Weights of a small GPT-style language model, trained from scratch on English Wikipedia: 5.34M parameters.
MLP neurons of a small language model. Each row is named by its layer, matrix (gate and up: input weights) and neuron, and shows model dimensions 0-191. Each number is 128 + 32 x the weight over its row's rms, rounded and kept within 0 to 255. Numbers have three digits each. A neuron's up and down rows have the sign that makes its largest values positive.
A block is one neuron, or neurons of one layer that tend to fire together. After each block is what it responds to, as a language model described it from the Wikipedia text at the highest values.

L12.gate189:104069128138132155141150065149202160145161129091090128093122108187139115128114142177123132141166134147148166109183215096124142149165046132125100147148138196128115088133150105174128108151113083097163130156116104155124051108108168160153142109130127152109067172094061108118135136112150115170141101107152105116104102133153090148187117129132164097180143136108172105091123126132086133164137122140142133140099158154162134120084143149092182113067153122125095129082106151167114124122130157130079082121159062076135140105096131046096145053066074180163130139186120097196077118135150086149
L12.up189:131145107092130043146167181086090155173129092190147111134143095084114143108141179126145030094181117134154110193137040139144094150129147102164119168147165113129129158060121141098148131166178137114117122178103134122132136136085083128122114173112110159105087154108102116104175144166162145187093191148128096126115067126160135139114115088125113135195086137105104113184138144146127154146160059146197173075111088135136118168081126106157106165167163144119115069120126150091148094129085137110170125122087132190140075133134153110169144160129143109141138157114067127144162119119130047090
Description: Before-a-number positions. En dashes in year or score ranges, opening brackets, number fragments and split month names in dates and tables, just before more digits (1784–86, 4.2 (11, Dec-ember).

L4.gate47:169163115175127120109119120016110118198073192155073133147128159158112106098106173085124119139083175132101064156143115060121129121112124125080145172146145136084138139109083155120110074143127168130101105146143120148133097097150097129117180103082151133092101166134115156127167086168111130123153144071141120123139168051174116149122086121095149099122149100179077115166109133160106162130143063179134151140177171103114123142098127126082158082103125170140193069115132092126141160103099125052175140138185128153135152131166155163119140184163147208153094112117077140076130141115107166117
L4.up47:142130086104152142099150097126086065115148140142110078082222127113136115138157146125125084121118162146132152142183157169104158091124161143167135144103117121133126188139107090095114122060108094136157093111146201172147159184060134107088147077145053155159099092128153137181143142130102121104162183138126131083133097217120130131122135102121109092086159109148110160118124153066151104149092105091081034109124102122154170125133136130155141090102158139076189094150072129179144096148140095106179125148078137112161139090112157161105177108148159188142061104137140139194134126161106140093
L4.gate77:130134146112158139125129055159124135094122132117131190115130148184091160062094172078139116156063110131119128088146148134129181169124146127110122161115095179133121126120110154103094099134105083120153132125149085106141060065110158182114129109120103148171171081162134147134142187135136111164121118116064139161137103129140077174098105196136058121089143165152127072077146122153158188164182161063104115138166147129077143133120118153118178153056190105205099122137154090140167051088112136119075075191096133115158135167116127156152133189097089173135119145139093088132129136112132124111
L4.up77:100096119113079140107150120140074049145132147135106141093106109159149146152149120116140153099128121127129067186071179144155106110086118129164127176102141146155164094181164132144143093104132101177129133085094135142093125096191067086101112081101167096140130154144177101098132133148113111135212160084133112101141111228150102175144106126062171153142102211186184114098138142164114147127177134091095167050124118104140110089170136164111065104064108119139107150080138127174140103170136111138159168150104126108117158082119140111151123113166159151101141062180061123131120106129137092125
L4.gate125:110152170173099088132100168125125160117129182103147155070144093191138167124104193137190095133154162114131066133073177111149105099157145098124150179113166125106074146119122146110061142119067083078117167132173167196125107099154133149100124072134151203067144124054152145053142135134120128169149067123139181097127088151147114179154123146135141090163116121122064136152155151152103046144109104138113171134098119155163106176073117101095075152124113146124105089108100100130076102093118140131103146104160148166170176125189133165105132140145131081137149127114159182123089152139107148111
L4.up125:165162150096162166101124149129155087185134159138101093148163100213114142156136103125142117109208166121049170118118108092118152137108123114100133171100116111175067142164119146186119098186146107142134141146133100089125140135161091107119212153124088131118099139141184119167114097201120094116102147085088118127130102096153108166141151185083103126119111148146153156106161098098087067169154109155146132129187136135106123090173119116192155092122142127130130227090172103091107172144126165118124096129087130119116171138043084127150153122081160169146119156068118167078114119166076173127
L4.gate155:170142165141140158076162113151141122097151142187077130119170144202103109148167150127130121134130131130104144155132156095126081165109164192155145063134131120150122096078153155093132109086129170140135138132175073116114067110118070184127138132133124133146171140162143211141139137133044130173148136074147069097110096120153128102124092109138111118108134179146106127095139170119087053111161130079115137132129081141118057154179150112145052157061126058151115131111114151116112075110119089143161147128169140088171169129133194096117168100114116125124154129076081175099126087169068185171
L4.up155:080162106145093102144150160118117079119122123169156184118105136114133132162089097110101145121180165132149109147128109150130171081037211141106133133078128131155089126171097077137121114110115071099123143081135070069098067135137130182175126113107099108141183153153139099084176124189151171092111127125120117144156115110125117192150074076146087117196183139124113120146111069130148137198075151151071172093122073115068130073122169111098116121127101141140102181163154127119136127112095170099149116123202124123131111171139113159084130099126162178140147170052121111104136148143182140104
L4.gate396:129125188202102141192069086139137137155102082100094135124066170116150128128116138099155110114142130092175130130139108115076147093072122146126161134139132182141166116129120118122163147133181153176070092053152111105157155083100117053087138130138088131130172113163123096164122144200089144167120154147167099151133145181139123145133136150156072099107059158158167144082079090120142115123160125131104129132178139114097145137157092109145194119159194188112132199101201130101100159080102145138086087149147133132134168104102095113145115111121123195171132159174139178198120099173156134151
L4.up396:107169099116109154130140104128183101125147101130156136157088076096133125187168115152142128085145185098153152142073162149107194120092139154151155156078146169102072157119112106111128145133122209129179164043077136142110186138130077104161096110130143137149139153164112123165153143122166169136181121133155088090088155152188121166108094170113143116102111126144099094146155190145141096160071068108049149077156104137082080097146167117137148124168039138120122130167141183167098126082135153097128156099104159082134103097115154129164115105101101098154163116123151131210143146183176146126
L4.gate413:105113106156135125135157136137069148199154113120127083117170202155185120170076111121121094066165142143118125154104097053122144117165110167075140157145160113145142134127126147110175124136107096129083122138085079148128157157084148125086113107112166133150093135166118141148146104133181176188106145193121123177182146163065125136080049137093129193114136127112149120076116145159134089138198149101119135122186192116203174105141099124136103108077106168159149143118146138067137124089095139173159179113185153120166149138095133106153154138113127159074165120081148118134171124113049174113
L4.up413:129166113168117100148101138164139136185118099122198117144112091090148114137127132138104109205172178082158140165136151131095096151114095127143167167098084121174130112142050096154104107151114120071140129137157103132114128124145033098149057055126070094135097151119122148153167134086106094140088145107137103141109079125197120085145138117130097172107122199142147131145094136103095102178164142081099059116115054091143121088150116090119126095156083120115098193131179106123139036116123111159147124175088068152134130112144145132097098161143134073173133112142099192124111163103119136076
L4.gate459:111193136191123130106093178139087108062074169103147156172177111148107112126119119160104129113075202124122122107099048118166205126120104177097083108122112134117157168158105096125114123161074119061131128160133130129123073158121152035139114086121161115153172100067159118056082061167128164151170081110132139100181105109130190107151137106080141096110132152126120186201088165109106143135142109149116194133183121136127201170094147167129106094173153144127127065121154101133146106122078131117154176138150112121147152117117153113112111129135092174131158122111102124130159145134120127102
L4.up459:105104134156143172117128127127094107172150125121062150106181149122130134196088114127143102104193192153146116098144215155160130156093161096107137156135135143177105131113081119129135102096135120151158121149109127148130077138083158149162121152099100143175130148232107133060168126107129151133209141113149184109152097122139128057071141072088179130087127132139084068144173161050128102107098063172138114143119180111081103135156103147123140072118103160107115111161154078102051113166164156124155103178144177085095112171140144191141139127165133105133125096144108109099119161135106146145
L4.gate496:136137063178157103099152116138056063160198179113138100178143212166112201121117132151135164113153146228121175126104170119157126140139130153184144104147142089170105101118122143111133154140070104117133128135079153113096127156089078097085095095110192107121137115141125148098091147166140128100162130084117106094152108130165106195131068126160124095078126151169069089112081139107114106170148112105121129125141115120056110154128086155170144155126115172178145079162091136131105160121156129135119157139164160155100175140102090206176137145082164168157090121110100115107101082148079114115
L4.up496:148223109155108094127137104182155136104152150152128140144118160120146097087135139097143130145062177097123083196115146123094132191100134163098130170144154174129146180094124120156149118095085139079114129123143147124110123209169120086161068111089059151101163099127147106112140115128093123112133119106070064186093116086162085123121070137159073182142110147123119091114128129114126147150133160141127171106164105130111109132080143107116114180094110131120131134127149112142075107131096130061122104208133231133152095124123070119158150077127109145056130140110057126115191125189141131177
Description: Mid-word consonant fragments. Short consonant word pieces inside words split into odd fragments, often right after a piece ending in -in, such as drin|k, Edin|b|urgh, De|f|ense.

L11.gate38:140120092132125158134134063099141117108128184157077123123129124054115162076157172108106096170121106148109082121151140165117174099093154112125075142059158147130185110133097107198170135118117163091145152114071155150091172123190086081143082133049153166161132091136077078113094146120099136090173089097126105163118147124188182126129079094105135095143116149114104139175133133137179151154085152109148144139091138133120131121191132106154100230125128154074124052150072116107146127189135128148140168087119189155141121147138152180164118137137151124125109158138181174147190108155138128102
L11.up38:147070140155104131125075084122116141092113160132122107092179127138185135119168155064148152075202132126134124110100135147095149140138143125067086066107153133123090121112154127109064125133085151180159176083129090105136128148125066104169108083171136176114145145138103094111104150107115168187116098139067158148112103127131121109155088134178147115090176163107134110105104137181102109182068122185125145131207096118126127112155095125132084112092137091109160102148097090196118095151092111141121100117116166183103149110110189083194133150096026114157160208104109076140150119129107142118
L11.gate41:144125144138141122139131115166094109125097108135181170158117162130150050131123104069120097169107094100138162107165113141113091173068073124070104126052117125104040135117146140134156104091118100130170060128096142172170167121113101140157048105144144156117078151127157076186091129110096109149164164168129104093137135122097186129170113077152130121153124150138112083187124184087122160109103112124113104109180125164133141044152021142100093162090109156090147188114151138064088163120101151117140146140153151151139089090102134117133171118147100127061150135133104174113123128175134150099
L11.up41:199128178133132102176158135164116122193106134125150110177064114131202077073126132128123153093057134133117057126098196159140132146105113146144100120159100141162137159128135139094204103136062128108173129125147158157148155146086095119135116098141138122156089081138080120183156131146111120159127168156069085174133111112187083124149069133062124148149143111141128102132170103143090062173157182074078065133090169161155118138144118079115148121125079129102122083093142089147094152131181080117106119140136121163115126113104116124090098123100121116150142134131074207144162154159129076192
L11.gate85:146144164052144136082148139141158114157059155121098143168104077102102097128132194174156131149116122119143098061133177157148168154136086133094104106159224116121157121093171150122127079103104131136148087097111143144172136163165104119154135068053132127153138101150166167108154096067131130080141122153095102110084122089137077107149104108115126179102154158119092100096124143111123149142044128101150093164153096177063092091137067166113152178139112110165172157094107160107115123199163139125111100116112138146166153101121146164139143161106079171157172191163147117145094050129125080112
L11.up85:151114110160112212132176087170089105154095116147098117174091096156126109111093137125108140128143140131116126055124140091155130091090022139077120093159117117093124056088108108095091059090138134103159156108085101124128141167164137092150153147101125079129119087162154112123166113141148158147146160200132190164128131121112109144109087087101163130074151128126158110141177125079134112109095142141121108130143078183162199034151082112093134130107113166104107167093165089194140088081107158108131177132127085113096125134143108108093070195127098120111132162152169091173090124164150112116
L11.gate293:099120132170130182079159164082122120158156153135169116171129104112131121169081132142171125156109151121161143100103128033134105164158133157143070157068144112044151090202079150153138101113143123106148091135171000146100136136129147198118083110128155141152096102160108128181132138104073123157071096111166105116110144172147190165112180147114070105093094170115133095143106159156154081173122156095155129154125137063176155112122088130115149183120075129153097154130118089103121124121161140118165150075141101117136111150117086081137091131150105101159201142119129169146142134127122135177
L11.up293:190152138125133099143168140114119025126111135145133117161129122133173124108144128132122164143104161121149150143118183107153152161114213157077171129115154102141113157105097164147090148105119101131124142169098136098104216197109096157137168183151133179176120079157135155136135157150076088151092120145123134114134145150162126146153139144113087151172077139083118089135147171173111118061147097094113102146146143126121121218108099130102123121089123134131088128158109044170078252160111083073112136155108113114120149154152118105098172084119204152134166147126095133135129173081158112166
L11.gate295:079098145128097118150085086148133149181131107156095122176141109172136108135087122139156206147074102100041169126106160093131148107120074166084143163173122108123125091139132112114147159079168161102121129164097180117161155146126049089097213143139157112118082095126097117119129093157145144141152131141166171121125087079115108130125144088078161133158148076128105165195158121136100115125118115148040141126074120137123155154178126082127155171104090168091118157108159160127128150084168169148092146144127164153175143136203226163134171102107124131144137130149147090129142140140088083054
L11.up295:156124057075118154179145097163157147151094149133111133183120071123174095092125070140132153142128104168152164160155162095132196129042163111066119125116108112121137067149081155168112182107109214130091129150166114130135134157167092206148185148095162154147090110150090144142154109128139124147142156137127122168161131144096127100107092158110119160155123146102122124125134096153160183093177081134140089146070130162105112118132119093180154117138120140134088180185139055123068155095138100074112156134158150169171158158098165133143176169128145186121151159125133079179137121132154170056
L11.gate335:114111122118184138151126180145185143181090095138079120144114111197150053118143138142092133187166108164165138129102152174157132139171130186126127121077088122142068121123120121124103188090144114120133113128125075071163137131088076163130085141120144079113107047192103101112085154124151119169192115122110123098121135113130097122073145157099098080105150176124074172059110169124155074149072138070122166149105114114084139125124140107180108135117148141169094144079082139128156145173092128112156117182138171148156179168094087103112084126138146137151085192108087160103117079073142102122
L11.up335:085132098137136147192145126109123145182133201106108088187125091148120114077127087151063137147099102125115085114126141126164174171077149110127111163153153146118164129128125123128078122114152163096185109151069187124174162102080090148145097167207182143121147134178103153120139193113073196175134132123081072130171137075116126109127071117117106154146151165135106135081160154155143073145087108104146095175133103170111176175119116128127115151128109171175098139138107088147080152111113190121146115157124199137143132155072166152082139154127115218088131110177148119127123120127171069115
L11.gate394:110078127087082152134121138117136103095056084181104204089155103103110082160157137113160167114119187091074114108100159202127141171054152112169105119178122151162140127149110135122127122122060153143148147114136147098133117151108184171137089130113110123192173127129091134153122145171067197082084086128134090164143124115179113129131112093116148171116137130097134148133104150111138112136159160059087101139141177117119143057074142162117105070127166144093178077063127126159115148157113131153171152113085145136049112073158207145120107133159121147152141132093100173112074126100117115096
L11.up394:098162168115188127086135151154141139124066083095100161190090124107150090115110064110119169101104152144114165183117154092133169175112114119077146133164162157107151142118188105084118123124082123147118155141159109112137138135065122110133143151099165149076166101074130124086153112163139132174133075112092134090091126122139104101098092160105145134107136152142142146160173060150164088115166156123164151209123076143127159152150150205141105125171068098074137121138097108061081128156196165175104115165095122170163127147087093167214108157104124175140112103179087148111144154151178157118
L11.gate405:094093086166166142075116148128162056115117131131126087124080139147116149083080127135082163171111204101133094068139128135132131133140144183164151118102099120119113133051135167151085109122104144131066132122162125129122096163082117114056162153142073110095131121129132183126059147179115148153150104110142107125122075148184187127046106131174169154156141135130059174076145148156161111093187152119098115141160193120160148183111133171133091186135057081165175129144114130111099113169152125180148078096059127162164089111154119135155093137150116128109158140119178105103117155150122117136
L11.up405:153070121059164134081120146109089070165113167169116136164129144071087118194208117114196130118136145150136101147109132122097106190193167109142192143150105131154100087189101142119105141142130161106126169167114122070156147124124116176073139153108176129146147135133140108097174109162140099212164152125106119145143067109142131166153168125094132096147158100142153176155136109116081072139121147142100159092131172133084128079072183174121157133186092168146125148144154186180146179109133116073183110101131156117123132166127123090148113170084071132137140074126120116102148111151140073079
Description: Mid-word stem pieces. Short word pieces in the middle of a split word, just before its ending such as -ed, -es or -ing, like announ-c-ed, publ-is-hed, adv-anc-ed.

L12.gate482:115182193178087100129158083143165135149171162164139209159145114141155136130112138161162112144124106147128130111101069072156172144085196147118102102094116121100120132159151135119179122087137151153180144152166114124120101145069129154181106162144134095084204106126130128112133177122109172135134161102114108142105160100091113158091097180136068123089150153111147029153137146127149151150164168147149102112145086197152151062164096111186122142088099130110152156081182197118199161177139153166134125106131186127146085104117090101136108109121136096153181163097114131179125165176131166140
L12.up482:168144150132097054074123099125168138098072104078135117153113184124154113121068130123153147154107095156106167132151143187076126122080149167192134115195099104147102137125122068084153091052087149150122115219158103127149177145106110071132163089127133135177183140096109125185149082151079093160170160085166165134176127166151136141135179074173188202104156106120115102082135105152145083107119136122107139147144176119113103114124163122187105127088093166139148109086100183105102153128147150159091055126132129147155167131101128119151085091135081114116111110122139095116149123150103150164
Description: Occupation/role word endings. Final subword pieces completing a person's role or occupation word after a name, often in parenthesized lists: Secret-ary, writ-er, football-er, bish-op, po-et.

L4.gate5:151172134133118129111124114146120108067085086100100107110152078141114187118138166061088124088134124079105153132158132108136148136173140096108139123128125137134183127176056127112128106135103161097106087092117114195102132140174168170151163158146155128135063126130175124132113114071146150121152164104063136114116142091125059097086155107195154122144101187163156096120130128062188144156101069121097111113141165125130187112102101150128165139108143107145119117084160096161089161153139100124068117181100143081012136085116105077068070196124118127144157100123106111116108172106131153071
L4.up5:155078102167147117149103161084140126123117114119128103113136076148149149096172120140092134155045102129094134116135133130124138135123083098130140078114113093112188125088117171158201139125141160100114086121047124162164150179067137135136165135154147105127123145123083183142101144076139140181146194181182058112072103122170157128127212155106134070119117178128154146161157133160117096154132132121080116162139175149165131124083130179106114090173116177117156101157138131153130185176164121169066149104154095130069101082073129150110150164128116129163160064113113190153091139121142093064
L4.gate107:159112123142127152138140138105158174091141087070127160140100121094119114193141118184135154178062116117084085166140163166132110093141111103105115111169119082172092159157160103076126143124171102198151160110154078134150091111121125118106091068118109105051121091158129108095085095113137097123183116054181148077137156118116145143150128115073130130181141152139117136091116126089130109066090041114130113152108209144125102148040168172091159146100118139133111088170108144140139121130161122091109087193091162173127120032156166131183097139102123116143118134102144127100104118142178099121
L4.up107:132157134091169194213096101175175118110169142144168105127190096156105097144153165174083155084155121143169148108111077125095148180134111135160102124124117129113118130133138143189164109185149128108091190146091152149079067125109145130146096102170128146130076152149142154099117157163112116162087079113167126158131163117132151062144150128091080136141110106070121189100104118112140149137085136136176151076089103144149130184104144168124141133135122164096062087139154132162154109123039085111150157149155150141082061106095175140193055114158135102108111109198149095150087150149094104106
L4.gate122:118082132117109084125154115158090127204098143167148172159121108193098110105178137126115081128119117155089143141096131073174133090151127142104179148124127097091159147080142128158161104067165105089168123086111108202095124088128082140074112140114179106131100112102077137196116112094148118167139106115118092175105102105186223109213103131126128164136121073115119129119087136154144137116092099133080153082109168172096157145086127135126147165107153121103138088141159098179132165125147125151142152116124148102090063116041158139168139167122175178180113103123116136123103072124156210137
L4.up122:128210122126110038180128137118110087138137133116117119144126131209091141151174135099166186140130162101164090148174126150118109115162141066110127187108091151156157075076187107097098127153079119084098127126149119120178141127192161204185142119166110108147085116115121092203113106138116104123088192143102109115079116139102037138094158189164152123145131137118089133159141128163134110112113124102164187094160101121128101170189120122086125135142173165134164101156122143174121085183151127099100223146126136150159145089174140091131119125146136126143135110146132157132195137165149100116
L4.gate135:102112161120084142163082125088170135142115088160138134099125108106146094116107176121095089118180113130082178105184140097146152123088165114135195123177199131157120133144103149178176096158121119116107182135097087133091122114086168119107175133073165130144172096124175119112121135152183136148145191116096164075193100128024134148180128056091135138103115143148124161143156120153112089118172072130094099162122072207107098104092114144165112176098104129104137126145081113160132139144184174105128125199115084162146126140123139177099140179114158164108190143115132151120118061138103118096
L4.up135:128080118197094176122129160182081099110117138139115143147160103114069137114153154111179081142122139062095154147118082128142108134148149105046086116185089099147140137176126121160135152149114092111104102125118100138119149111129147135126151073129142127070105156125100141086159123146125114128187201109135148149139116067087176156128149088087116079079141152162166177134230127098091116160111142126140116069117165113141102168162091125118139076085078090129114140152124171138115106077053171136108090164062162111084136071142152101083173203172092134143141099101118136144134091139095075108
L4.gate227:122120177133142170145166117133105114104072049119138075090188171166082068149114144121129143129098145173141132135104124107191130067078110116146055113143152124116139076098127089136092083128170159160178122138095139117155095105108146106138155103076098132131139155151161078144178096108114123107108145141150116094098059077077125085146137094123117203147097107127129163125117163129045107119115102096181133171172119114153096092150145123081187127116122160087071155113122097152196121127141188102143132141111143107184124143100193113126149048115174115114175084145092145157123079105143102066
L4.up227:164078161099099114145145162044121090124121089103142094131155102171136126217053127137089122101108123110143097152112079105136121155175134083132129145104088162115110145120143049134134145150133036191120112119118136103188107110143141193130106115071145111124162149147070062143147106129059196111146134073063154092101119114137161157143165146121112124147105132147168179094142119129126118192132156137130063161151142109122117101124099183158180084094140159130134198147129182182151087159160172086079151139178136136099148103055145065150136131139140110106121129134127141152103120130143091107
L4.gate272:133150168116060154136125178126114071078085067114068150106093084114082098138194146145116137129081131130139133133158108123135096178177117113051162123121127119199123162142119155122093142106102149135067107154115079182118147065087109106151139192084096124129139069166171141157141198046106124091120150134153110101113103178132108155123080138142125096171121188140111150113123106113118091126062166101110137098127147130103147159082113201117111131117117167128080044089104076157124122178107136122071107185114129106128142099112179146109091141148108165135127086145137070090132096111104115082
L4.up272:168158075125124155143133119123120107088125129121163187101178073177134182102155204047115186148138140130100188066115143099118150079138093116143181096142075120126104104145110104093123119105139067130113140064102164185092105102107125120176148091149130106136149089103123129145165168122113121131158159075095076135092085091109136150101135134152122154199099097186135127173134107152159139143103094163111088155140204081134175141138149174105130150107138128092093103110129167133157188195110092179102190108111146163072132106130104134150141079108046161151135133114086102126160095143125101182
L4.gate292:090138047108133151151163113152157093117133064127077180126121096141126123065132147174170155135139097170121200097138110146127141112115114133163149189127181146186117125099120110065070095129089159114127170114075110186150095077117109176108135140128098114104181130150110134115097172113163107148162126111074163111156075082122124197115093092123175178127101131188113097112227134098109147149112166121049111102149108095060193098125149148124101135118134159106123152113117178169108070098125095139105121122150132146066168106125110059093150089162101160128173097120152131107106108128137090110
L4.up292:113131105104057161083086133132142160128142162090143165148094135155083106104129144114163155090118113175150186131111158126081137071139124142077110158037065147109125061100123190138162078157139179156097111084115147109173086127168097092145152133137142103118131127117110091064151169115125173121206131067202124106124166122118116163056111155172154131122147135166164136133061141145090138165176086091111063164135099109169065100134147108171137145159136079186094136154101126159111149075119140115107093128136169180093149149142127133102137127154134112126155133136153123032162127117156109152
L4.gate359:112061126092115106171133135147109118155080082133144122134116071168142137144189157063076127096133163127134129137158180061106092126149130134119127117186165093103175157064120140160139085097124118100134073138161120203164158128145100146151076161114157090158098147099130107143157175197108122156152166106175080090058130164078130111181126131090146076080202176145153136132165104158134085114188155135104135115174151122128151126119154154124131137154101067155134130080098115134091125169107091179094105141162122107065095143085153169126124112102130147170110066191111106105078125089105150083
L4.up359:163145093148127109142076144159139117134122163135097095165121155230112115117179162184109133155121144150096142158121141150147139113132126155143163170137090173132155160137188156085141108153136102147149197090127132165172152117119120175172120176181035126115129087104103172136098067131154079105203143110107073137083159090165170155157166176091165124116081092085121159132096114079157145139135145139134160111156129132130132172136130103114153203114122197105055109127091165121148162157109063171089087144126143128146139141214162143114102171145126170129120098126123079138088170104157177099
Description: Mid-number and mid-word fragments. Digit and word-piece tokens split off inside a longer number or word, mostly in tables and infobox lists, such as 5,42|9|,524, Succeed|ed| by, be|f|ore.

L11.gate91:148096097127094087109086111138181105067130062154140083154136155121096111140160129128137144056135169182117096187105104164131211111170100121142147168088137139108138122138124113109063145104133154121164083097087117176098140105128149152121156055125120149132128098154097095117121120153082122156163132092096121084164094144103149198115184180141181092141145127163131123101099112150112087141115143152073145098142109148108128136057061117074100180161141140149144087106136179113133098117083168102108192157147069120148192125142167139128093090112088132144116182181123070052139118080124093076
L11.up91:136185120115134117124113085064152067173135143093148149101099115141119085090137144092110138094142125150140078106146147074124204135155131154100102130076190161090101127139144138115125116154112105162075171083204125093130129078085154164118153165135128180112107027088130155165163123090095179098144078123150069101128095162143079088110072127134124104155184112130117168146152073116133092110097113075103130156091146113108143090095127102169093174151157117098156184101086135142101136126111086178094116122118230147169146169125137164117147131112079135134076091138171080084129121108162153149
L11.gate349:099141171187182152127122122102181189190099123032141175155116101127093121121127124124093121100125176130078125110147123135159149108149154143159080105112153106171136144112151089113135137133102126156114096145146089180144129118153142148159149116080141169140108122166097099078115145109132088097144097131066173214161137152105088031138169168131152096170137137148119112135091129132090133107126117139138151160140104085160152169200128124146109169077086136129163100026148176126112111113173130148056149199101105070126162123105171126113189099117108086101093085141170116127127121087169178133
L11.up349:100128125182150082147139133101098071069159115063186087105079098096119133141084169108149156071109103151095126105130040078140116128118092189185112118106127165111073100133152138063081187092189093142164120105164106145108079122118106148148129122116151102119185123139145155154141128160132165186148117131061146147102183191188159127033120112139148167151101128129111118166127133080110111153165099175061169147135163146119109147095135114135125133161128139169136100168137138182142101103076127112132127134150118071078085130183142150146113139097104091151124183149165109121175100168152137096
L11.gate367:192178111169145084177121144106133139117105155097159070103128133103112140128148081118117153110082077149117099136119156133081123134090116097127143183131223146085128161156073123107075117129124101159171132096110136211111101095102121106116236090123062078132128089118101076131062131061112171164117159144124148125097112153143164185164089108156135152123087125089109141098119141189153140140115125096118115106128088075167103123145128165125115148112179183172107111182105131149157124125163140090166132090122071169088139099115202102159147124162168155142173146150106099137094107076101171101
L11.up367:107059075134113110132151150140114164106187129124152156083163111100111083170165169121124205152164091088120143145148200132140101174125121112142063127134106153114127139137164148134140188153128149166207147116184029115121137139127127101117196112125115184073150092129098110121123218081162117124111131153145136138133105191137071100108127127107124085134121124114128104140139130108057137144099172146157166134062162175108107141076064129161086107161135121125132129104090106192104140151087172124076099154172063137152125070138119102137115077141059117153120113087101167118138136091108102140
L11.gate435:118128080049132144072146139170122131116156167202186084116146187098061132141137118147129097125131098164140098139193111090171111116082111146156139055077149151122059138166132089180134155134110092131175150124114116125097147126132079080126211098144200150125177064137070129110101154171112125116132112093137125159156160148163122183129135160100158130180086157108184135089146187155162173053140138128112119106100114144186099089140135168149064155082119146152086099163134088122127089156093081116140134139151107128162129122126081147161063123146121115143127173124123140158120176089135105146
L11.up435:148102205168095137156098146121155119132157064077103152145144169117113098092165168143124123178115127122177130140199199116177136106144176118125122177135080093107119070140171205090091129159146092117052143140100114141131111125192188135127153129088107067135120177099122080139104142141126160107122109080138155141120146154183129100156123149114136071144187145212180070121139155158099159096094129071165113161144117116095113155146103201163149138132131087139131125160063141101151131124112118132097144152127080054172119074096124105161077099127093116130134128118152125110063114101168097146
L11.gate445:169140062157114155072109141150163115135139175142136119101143171115133138120158121146084141108114166113119137140111096094194125151113178121126129106102156124146127164179086133081165107111158149149145133083118196176125094212080165154087119100074135101133160127203187128184117138166118156168073062097131096118125059150086107133131152140162128128117162108126130145141108129083155190153182152124078068210137065134129091148135093099135097093085093166123188123099119099127122189163084119068140112140131066142145127163139136188173110138070132158087101156131123137156151158127127081163
L11.up445:137187050153105202127107100118112120158152139104079120098097112082119128126141106191117142146141183148057125118157213087165173147126122168153140093116154133037111127157176123104200133141158130125180144090143134158097108165179225151099159159116155111166120108086101149194171156154116143128131109130089119093123082132096161097118176123149147114132149098175160149150126087101160110125113160121122119130156132119147071136092105084117140111079155070132183119108114127127114158148118135093053115137121110129168153173135173192157100091147130132084120139080164153136113139114151056195
L11.gate463:066124138123136149206162102122110115106108177132109091143104127180106135092050078194214144138113117117130126143053173128127174200198128103103117124145161142113147115168107140098116151092119153106117118101185121129165118132149203126076144168224091132107128139108141110154115181101083105098111112111161137131147158096128154132125177099159111122111096145116129113170174107145124123144146138124102113091121124077174202120063073132159076129115135172119154178138116141106170105148183157089131138181145168166175155105186114098104097151079050126083156145153114112122141121113146087113
L11.up463:079132165110160112138123108136130142107085132068136092150124132134097177149078096103162091116158132170080116098156125132097157186133133105167093148115222120175120097172135130111156121136123147124058174143116116145124140182120165094085150152125131085112149154100166060136132134129135106158150107121080093156075104166138170198124093117141143145132185110115063144109139164091101146165141188162040135128100067179210169177067155158106133099111151127096138157164117119167125091155078163133108143157116191136194113128183141116100099131068076142148080174103126109100107136168132124154
L11.gate479:171123134121067092114090126157101134163127129129114127128098164151069094088145097155128164179154166157095089141146152123130194163188095152168068126119101149147089133117101106107130225145113156129157096066167108149113135062137118098114116117110070113158113167106138113146100196092190111136103131112172119130152133119172129084097062216164100111143127151172142110095135096149138116054098129126131192089119123177164089142134169122131107106130088108145117118131111092142174191137107149075130148165164076117133174148103179069161115113131168176128124118131103095080119114068175060144
L11.up479:124173110080076140111137119170178081134081113132118102120175127098167098162039110138113114114132173115191101146124163126145079168146197197140101104103072135130124111128150178086107167065089059117161092094117093187171133139084125094135123120101144098179102133115155195141163161131137103156126175100140157144153107097162110146061163116120179179151088127163147159184079136098122129044130114176127127132092146147186157088140150121145102074068107127160105083130182114147116119131099169104091145145145140140091148110102075152134121124127077094110087152158119133144082088074122122112
L11.gate503:101125118092091093078137085078173143085112078158127150110129114113109121125133116067140092115100148127100129123076168148115166163174116136112161106083122149091133180152151170094181093176156164136161119159197156181152101165085116142115134105180149153145153082125146167154124142115095115150108162094176151163110108119149135138045105084144166134168141135125100092125173176133166114139171144128064137147155134064151171175095128151109095157093114130142087059061097088147148076203151176170123164160153092110191153134113123142084176124094088130123190159189137130147129056115119123100
L11.up503:075076150113072091132087140123142108112175159107176162169169116152098160107137090175190112158135160128151104105143150132079140136126127133129134165061120119179137142199177136139114090131084161107118161101126065099125179145140135134132178117128110159048159082145108087112177108140138130143118111125112100110118161163153140117100115104096176188134131132136118110120115133128104070102088225151095119113122135125194122132084159144166140164135184107162137084128183124118155089214146109191103139142077126111112136119142210187120173167110162145080073173154138156046095115149137124142
Description: Year prefixes and fragments. Fires on word-piece fragments predicting a completion: first digits of years (18, 19, 200), byte pieces of non-Latin or accented letters, and -ed past-participle endings.